From a checkpoint of a small transformer trained on Wikipedia.
Training: a variant of Muon for these matrices, 359M tokens, 5480 steps.
MLP neurons of a small language model. Each row is named by its layer, matrix (down: output weights) and neuron, and shows model dimensions 0-191. Each number is 128 + 24 x the weight over its row's rms, rounded and kept within 0 to 255. Numbers have three digits each. A neuron's up and down rows have the sign that makes its largest values positive.
After each neuron's rows, "raises" lists the tokens whose logits its output raises most directly, leaving later layers aside.

L7.down162:138148113133129136136141115124133089153120120158133118119129191132158155164127144134061113108126120176157149146079118086112122133121179127151124147095112150127116125120108150153114122149113143116144118122161107128093133147148146098125151167135139186078125123150145133112105065091120113087136148128134091099124117135128095099125106136087122098168124130134110145118166121100122063112121090156169148130161119108130136137152156138166097104116140075095129152134119157110148096124161115170088110120139123092127111133106076150198121125091120141164112141138135146107125113113165137159
raises: "ous", "sta", "gue", "ish", "sson"

L8.down339:140120087117122080101147148160119123147128113133124073124151131125136078143116137115156127118103138127089160153092158096151152143139136153070111133139124156119103128099160129112128154114117099099102136114130121146135103105115141134135106121113148084166140087092101120133147073149106095115144110114141125126104150093070116134111101114088154077114116093153118113171149126131165122151152129124116133107149161102095140103127142166117134132130112106112150133154166139106170125150135152092130112126115161126137112128123150109145096130179111125152133128136091118146176126141101129129
raises: "re", "ral", "r", "rel", "ring"

L13.down352:122140118108128123113133110153161085128117154131125120140123178148080160099113118119077100139148126109136103144105120152114134133146120144126098134144144146134154102166129128097104138125075113141155149083145100111096105112123124132116162085098139140114115127159114097089154100136125163132134160159143098098126106126127144112132132084118138152119135127132138124095117128118144080084123132109073170154095097157100104165133095157145111105192108120111089125186108109169141156110079121148095159141163109165151146089181111136149107109103138124127137079117125141164136132153109131118
raises: "\",", "\")", "\".", "==", "^{("

L8.down658:139113130134146105107113140135119128151104147116148160134109159081138134101145156160099147139119146113161132147149146100159151149133115121128123094123144130151145158114128133152132127152132101137138089124149116131143132154105125099131124104155067121128121105143095094152148132116096159108144100124111114144122150109144117133112101139124145134121111128081116151092116147110134119128099125122130109075155137147139079143103149106140167176155131135083133159094119152102151113094202125098141095170109120108136133104163148148161067091127109113169100101126123103108178133154086095092
raises: " the", " their", " his", " another", " its"

L11.down527:121110143131145089141105114080144145140083146060138114079124196145088115131142091119129075118144106140116095100143154118111132076162118090157095159132134096166091109123139149147105149119133144114106111157079145141121147121117145128137136131123138070095107120166142135143126103153113125153146156165127101121123125148140162092141100155136108151075130131130083118173135180136143131120132157114133115115116105145164127126130086138115108138106109134145101120146130173106133137092146128128104099120101115134112144154130112060159128070115123147121132113122106136122150138125124161146
raises: "t", "s", "ts", "ments", "hal"

L8.down425:135113085163075107102110131129144139099125140104121124151118106087135104161141128138138113153162135087119138093137141090193137130127151127098164151122100144142122157135161181131171173110110126111153103122096137127125147172162134160137168170114175122155157146158134095143144145166138111111136114139137107132130128114084087135137120123114084138127154137115129126140129100148115147133109110102149115114131109074117141164121188127119099095156098114107117151116129125115128098147134140115114132139146125170161112112114040112135072138129160122115093120100170104127134125119115131134
raises: "ated", "ations", "ture", "ation", "ature"

L14.down330:097083177111109134150126117083116161127104146150146102152127160142138104117120116154102139129106132128129098136125133132120087126105177103098127130142108146135156175101095107146130165132150133119095119121142112137139126129096124119118124151120063169127106105111128143192150137112102088174140127124111106121142134149075113137142149087163109165130110098166097179159132141152119133145146126090148096116120109148146175081141096137116112109106106109128138162156142175130097152150145179134124137102134135035080129109143132135097125125090106120120165131097132150144139123146129149126
raises: "ries", "ald", "ry", "red", "over"

L7.down379:101127138152124160145154159139075126136128170114147124127109167096156085100131144129149118094127121115129118065114148125110083099121106141128129127133161154082113171135121112124112117153114132160144124126084143106174160107103063132146146135141099103107138122129126154163151142155136107139140144140132196145100154109088155090121143155161179122106125085121115105165113205170128130146145143151113113162122131123152149140125144153133144161137135150111119126096119140128117127093140112100095159119114138137121128142105099105150107127150157114125143158115161129150111111112105158147
raises: "ted", "ter", "toria", "t", "ting"

L13.down267:087139109120129156138124077162112120101141118134100161139126106133100119101149108120090142124130119108143101092129115137100092151156126102155117079127135148111141127119123151117106149142103147148092109155142104153095115099132159124123124087170105082113136152142145090105121125141100119087136114157108157152199128142109104141116114175099137170158121105120132132168131152096120136097119109170098162156114135135166111088126187129125112156151152102125151124128095113196176092170103161141140101142101121106112125128104127127119183127155135114103138109089093123108117139148140139175
raises: "ical", "if", "not", "ist", "is"

L13.down117:161160153100112097103153107126149100164085130136134108159124104142144106098140135133141133121124158115130133114156128121113115150099155155120115104104113136135117124121108171143137131130119103135144122147102112162145150099093160128121138134110126098114138132099118107156129166130101141133136141145096093116121104139123098079124106071080144115137118104127176096184146152110107115087127106112130108116106178125141115118164117133133144117105090132154118115134146164124122107147140158111146119106127143131098140153126092112116152094073124111128118127154106140139096162159088142155
raises: "lli", "rk", "erial", "r", "ral"

L13.down616:137158108126100111143176068158138124130122130141158145131118121145111122120073130121136085123081142125158166112139125107116077167136117129119087173130133110151119100114116132171136095122121114109136076140116127101123101109148148130122134122095118128107102127127177190100135135102091139099154112160132136073163131101160112092170136080130157171181142142128053111156127120128130119119104107115132079154101128129117125116112100113131094131137127141159165128134109106153128093133175121124173133093098133160126136127154133152109090154189132148123147134138047151128105100113101122132
raises: "ct", "ctor", "it", "elle", "its"

L10.down414:165171144119138116140104156130122137128158110082119160108168160128132134129121103095179131147104144136131109155071119114132141109099146143135095113178077138157154150138164125149109088161160110102127095079148129153104138112129070109119130092108145103137155147128087123092119130128132124129168101160097157111106155152128111093129108141097124109148174113133128160172144111121154175100138113101175156116143138113176173129142125138102138126108113097151143115093152144168115100134095130133133121108117150132161120110153112102137130150150102087106100136142144174123104120111142165147
raises: "water", "hood", "ware", "looking", "ish"

L2.down129:104142123136123117156163099121142129134102115110129154156117092134084114116127127094138091146161140171122155146137129135128153113121111142112081136143135122122145107149127097105166139152110119156148120133106147062156108137114130082131108111155109131132091115151117144154122108120111107134119176114113111102131144128179150135130129083119105191124185139104162100143107149102118085131174136180154094092133169099100088103067143130122102098134148136153114125168109156151112119155140124124057134116092125101114177130122103125152175112152155111138101083145140123115130139090167125123
raises: "it", "its", "tors", "ller", "="

L7.down199:100100077134134109129137125103097138166090170127138165123120115143127103147127129140127164150138146128174141076121086167140151139144131078118158161120135117128098124123110135117121150113114138110096146114137090110123107087060102131138127092120158146121116097108156149151139140185122144152129096111092147139141094159116119147126151138164082122126123116151113116124165105130137179147118159120152121141097060132176140097106120123144106126138133110106115153153123126123128148099118127106172164145159100130146193165107146159154101129124122112127082168121118123116114138134139110179
raises: "pha", "ph", "ming", "press", "mer"

L13.down34:086144117094108157152119102126118131078142146139115107124154134134112109096099111149135123129144180093122144095173115155123106093137127124177124119112150111099150109116146105121106107148150111173143116155101120115114147149090165134097120122107156141119118110133140081095131124121114134116092165144089087145148149146108131132104147153126121118153118085190121147123140117101170116143148118120123110151197173095137152166083125161139116098165116139166114094117160139158154140133105142155135120087147075103154084098103133161102146127163115142101135150116135153137111100093151141159
raises: ").", "”", "\")", " ===", "\"."

L6.down559:074108106154107172156137060110151103094116113131148126086140152111117143104133144123141204146092145130173102141110116153110144102144131145158118082141126137099121114114129132166167153135175153136133144142132106089225122120126071072145142108097194158114177093147096129143091127143129123133121081137097104132149148136162132165150130163154167129113120120139127118115110146125120150150128129117150127160105096146152118117128135083179113143110149123148164110116118151096118128116176085111148153123111123125128164139143142096123145115158136086131139136157128110134145091122100085132
raises: "ted", "ting", "ter", "te", "ally"

L10.down8:148101072127168164163094127162152083136115130136110162093117135109172111115099130133093119094100136129100141124134140115171161152122112128132133180141176138131104122097122172123160162100124140132128138091117104088139117094124128104174138146150100133131135144144156157131131108141132146119147093145115123147137148099165123161107102110139145151139096101140174083150169131106095132143116157110158137175150095127113130106124165112153124115175133148081132124145151139129155094100123110155123135139108093094125144139119154122115164064118113141168119119167130098162130129143167137158
raises: "ous", "ed", "less", "ive", "ore"

L13.down241:149158101112067123102132158111116146095130148140126141136151102163147092109129151137116146121108085101074140132113121113118107114173148145140113161128095112127191162157128092117103138097089122139123120155124112137099063153103133146125149136129109076154080116153135123131152119113077164171152086105133127102136109135090119130130131159133164143112154110138127118095147074134109105138135085120156161157105156093116131140148102095106128115097111136118119112130137085110176092131125112137114109112116137099144155152135127178165134144121082120124182139130083075136120132119138111144
raises: "rim", "red", "ri", "sh", "ry"

L6.down116:116108137120106109138143128137163112108103130116082114096096139133119117155122124137145155122126143173145130120170129150113054142140132119170132167152118141170163133120142137111115175139133137163102069117132163177157128162127157141132100117133146132172168150142104128157165102119118079145121165124152134149143144133141124107124151100115164114093134119131106101172130111142106134103165119125151098121135179136129117132117168141149119111126053124138129127130080138128089146146116153140184164149108103083094141109119086146150124137106153108133116156101166143127150116145163127161
raises: "ature", "ux", "int", "ß", "ub"

L14.down93:067146158128156133146101130099093099177128122120092136163113162109083119091128132124129138136141147106129135140091149170108137137105156123119125126080154141143165146085121119136196124145137118125129116115153159101118137132102102160123106097166102117136137109121159148149121146110136126131147114191133094159118091136115135152160085164106142155150136132128136137152123106131130110135138098087113149181122119124138099125136183135160152139149136143151159094099146130132075141142153159139088167115113078095131120113137127110113117123117127138105109106098146120149112139123125104189
raises: "ive", "enti", "ally", "al", "ors"

L9.down52:082135122111123182137112122125140133119078147107121116116103107117133069135118124123130111132132106128088166126091100096198104130128117161172086095174088160112092170127167162155148143093156140147145083147119118122142107154133127108146139132159116113084122099135171153078129137103175096155110139138118142144153138107126123115147133111161133140135132112129116136086127132113143112112125130133123129154123131131115132122117118182125137157137086129165147153172159162113128124098131081104152150130132092175117106141136142103077141147116135175137151100140124131142151105128088165172
raises: "ial", "tory", "era", "ld", "al"

L9.down28:155152081132131127119088129134093083083173126187146116153133098134150170166111128088102148157166121142098111120143113112146108115188163160124099125095136128098143116115142105118124124154127114095122096110090081139141123111075146151112125129132149101139169088128126114152138149145147141117124150129119137149126094114146156127170106110108118092111124117125064146144093091126142112118135122119143110095178171144145133138177121138133130107100129118125107176158138143108083161142112144130160161126119136149162153133136144148176129097155128145107118109113118164146101124118161131140
raises: "m", "l", "ry", "no", "rant"